config = dict(
    n_layer=9,
    head_dim=64,
    rope_base=10000.0,
    rope_fraction=0.25,
    tie_embeddings=False,
    init_std_o=0.0,
    lr_mult_down=3.0,
    beta1=0.93,
    grad_clip=1.0,
    warmup_steps=200,
    schedule='wsd',
    decay_fraction=0.558,
    final_lr_fraction=0.05,
    batch_tokens=32768,
    seq_len=512,
)
MLP neurons of a small language model. Each row is named by its layer, matrix (gate and up: input weights) and neuron, and shows model dimensions 32-159. Each number is 128 + 32 x the weight over its row's rms, rounded and kept within 0 to 255. Numbers have three digits each. A neuron's up and down rows have the sign that makes its largest values positive.
Before each neuron's rows, "fires in" lists the words (lower case) most often at its 100 highest values on Wikipedia text that the model never trained on.

fires in: "south", "north", "west", "east", "fewest"
L2.gate159:099107121071126130127176113109134121141142205130083139115145136154171173165152142136115094122157125180187164173179174106127146123113139146152109145132105083144122160127118122090132097090175160128143139147131119133159158126123108163147149164137153117110160154130077064130124130179135084089204129084128085187148106057140092111154205180168081098153112123094215113146102177185148123150132
L2.up159:148160104129088154064162078156113098144191122113154115044177171125098129158134162124221096114190154119096085099138182128113119158113138157158102085155142123161159144129105132190125125153127201112141108115088169111097108119126124168132185146152132117117149157131077069082123073158134116148110149140148125120088154092191144097165124102196086136163112070126112115128127168142206132092157

fires in: "one", "several", "version", "role", "on", "six"
L2.gate568:072115130163101085159173150110097151114137196113108091177120133139148072148163176191078138105160184140112128143138161141125133185059136166120144123124072106124155126136147063103102140123163131127102142194133131124167113118124136190135123140091111123165106163187074148077176110116109137169149082118162105164116121155099098060139080185130083114125134159088187125199155074166111060185098
L2.up568:135108153132169162089112086174127123127127146133138069183121163122147214116139063130127131139149072149149092098095195150146083135157117109089100176110152143114126163110160174104154129173108138085133109116154105077126146123128138117096155128137123136116091092113105134130189090114100126165138135123160122094137161181097092119086147108070121110085129092081169159109150157096139068133139

fires in: "between", "both", "such", "kashipur"
L2.gate137:136093115126130151075115074141117167146109115157124128126055079115126129084126154108167172081154097145203163071096147142097111127154111097143084128180057167148105114000133137114119101136153136135126130125104082124092116162142129128077129082142157097113180146145111173112133170114143149146145167111106102039112158158147140092115149182095110123099148107123118122136098159124168135146066
L2.up137:125124147138130152068040178129158134134175159113117142117133118072114122121139201107141110157089177125137092143101139199132043084115104192122145095169112114138137086153132116149109157079115156088123124140110111116135095098140111143138136103085171149096146138166102123088167092155178124131077165147101044194169124131130063083114159154117148176092113053057135096104070123114102117079122

fires in: "it", "italy", "canada", "i", "canal", "canadian"
L2.gate552:124093143157049097116117083183120156078113172145056163058089099170146065127141132109122114184088127182101109158139124099073108171137179163110117096154180107102140114101154101089185134131178108150082167106076126099166112148089132135089177088114082137090176064162122154131083140137156120205101129083115132195152145166119108100135118072132140101082109173150099149165110136106131126130118
L2.up552:112144085132129127100125106157133185173141146157085146133071117176171101088048082121136141133099109203078129158077106065129167139111149198152148104130168135105199069146125119142154150143144135192150119171094077129210115181144144173067137090110181102143082123128155139100102140145140147107161160114169083120109132082149169109132125147180083066143138080170154115132119176064079122151140

fires in: "company", "competition", "computer", "image", "computers", "complex"
L2.gate707:101102159123060180180150157112134128184125116129182149114060159137097177084184117120130167190085115209112150142136122140092114178171144111164135143156129130164136148115092134135147109154142069121149120139123100135118125134156104153066173164188151123124086057191144166171104086155176124118132138128143122113083138058116159166138129158064139111113118160137172133130125110155088117134153
L2.up707:075164096174138148116154115084111102089096095160170157129094137127135134155132096081081094141131133147157054156104180095107140141116131138117124146117090176126082088105136104174125086156198117154105094117087166131172102127071102124113171111137118133127119140176087090082114123169122082166102144119143143155142169144155146109124092175171126110169117091161079107129086094168125124160076

fires in: "would", "will", "cases", "could", "country"
L2.gate469:140129099101149128152163139186124124097087095134141080101089178092180162138123141117108072094155113171112090094082107081151169197147120085198108100133138079152159140148126134078119162108121104121107147164133169113139122045107095122105199156127130107148078157128162110136118112123132226144064121145154172084102187157179183145130106133081123139144080169179118115103119151181089138120077
L2.up469:163091098103122106157127170138098081152105116095091116144178137148165166108133135035144079042086194127137106127133096147166115158167115155118146105103132066142109150112090133128140189145105108073120168121126095122154083089122166120116189143113113104107162130108156114084149170118123193120141122099150199119093151168185163144141118087072098159159120173173109197101097159087153137099087

fires in: "won", "joined", "appointed", "win", "winning"
L2.gate442:081155116092161179120124090107122144141126158104087177132142154202138103164149176127170174120132103082119131105104167171102087188086186113144174128132120155114115128159095113113125115091131118138169126114190145140084098110111159128095124149151112155122167205058103157136124187159150198085142113167140116161153198118154165123130128129148195071112157082117133119099090056129106183116092
L2.up442:083101098146128153138155089152139161162116170112109120127113160125090102104154138137093097127163108116122165111049150147174091182074175116127112144190107148123218155168099098129092114098105165109155066160146119142105120132140138121105165096167107136101159164106111141152067104152141154107107139095140098154146155114142091137074136095152154085132115111098111114129105196111094152048106

fires in: "to", "the", "joined", "join"
L6.gate577:146123148167086082166112094097107099132135089063149144206102141148139083144116107173148103151107089141154085131113121118177153080104131114138123174069113146125143098130195079093133075073133126191144117138134159144197123139190103140159115126179098137142099137110120137106122127111134199156115163101186131134108103087144166093165219149115117195172154141152118137165197102119132159182071
L6.up577:161107168121101108112110149166094063160112118118160169112094148130119126099173119065135099076196143093182159178155156131143137152131139170141131113178146143146065100116147155116129076083178162201106161121148165098088156109146083127097086155139112148101099128132129081106151122145140178160084131126158096100074110096113112129074099098061160168140145120103135147133091104170209103184126

fires in: "club", "country", "million", "organization", "council", "clubs"
L2.gate589:121114142161154125058125155129193127160140118167129160130167072124112172108133129175161108112149126081142146166156143117135193112085103126160099108090135145139128162120102108172092138146148103122047104149179121138127161139109091187128123150116180111142129105118177150084185061124173149090091163176184101183101139151168134091127145130174144095145152096144158092169126159116090114061148
L2.up589:144104154144056116140109065138118139146126128114146132122153099091124143111115120143142095069201151120118202140111109097142164102086090149144146106142093122150122104172041064105166052150093098084059190085149151141109152188126179106117161095134119121149087069113174139114147117132113131166160161098175138109100089146134100154133112135121226117081075091203130100138136151074119136117048

fires in: "served", "services", "division", "service", "officer", "office"
L2.gate283:077122086092107197123132154134108127106175154092064133151138146143164139186141176161095160123130114108140147169121110078143072149125092093127140080122139122154096117162068071162140138127112172162111094114062143134115141126102144122149156118138162119123104109099143104208137179134134088068183175191128171153089134115150150102105078122074130108153115123140166148140175117118119108094185
L2.up283:133167178107110135148137122177082146128131132111109105110137147078121091136121161193170085155093152129147168154096104163166162132139115106087119111098125122143118149155085179147121200145118170128181069176092176199122126067132153145185083108122115103130094107144151087195114144206111125080142060109159100128119147121076156114047149178104122160127131137108148130187124156102141119082170

fires in: "2023", "2022", "2021", "2026", "2025"
L2.gate303:076137144119166138138122146084077153119115148166177134191128120121144100140134109066104130103103076170095105218130122163106112160061122151171065109085097131179146100155126098164095065099117116097140147159119114123159135119082096106101180107121088131110135151116143062152095116159229134130112134105154118152060123161158148122145140148165135189086080108171138128124146148092126161105122
L2.up303:129177116089184133103107184199208121088159126137050149120094125106159150111175117106182128185102123118105076102188177092135155123131161110111172189105111132163101134126126118071150132129160092144183147140123135087145167135228086120111135148132100064127082149150164118083108148125148084139125100162100107112125170134118119153062135107109126130150118144071151102169102110163084141211153

fires in: "a", "bibliography", "help", "to", "sciences", "science"
L6.gate52:180087027147092149181099155095069090137143084076113090123123173134160130110131150121090141179138097133124094100097134150135158110038106140096162074090148123119127121107195054133126154157106073181120148115107082094092115127113136107130094091173121134125075171110130080099114177116159181186136135074109180110143172177129099118132067087144135133135146128139090138150082153126092120147127
L6.up52:139111133153129142137127141054172093153147151095126097122131146067168106099177158163114142115133053127154112162158160132156149098109138115068119132110130176123136115173134132132135149129071127103131151148112156121203187160160131140135133098189109093156097143145112148119077107134135160183125160061146138081148246163146113168143101078087147178139111108072094077106154153135064150149098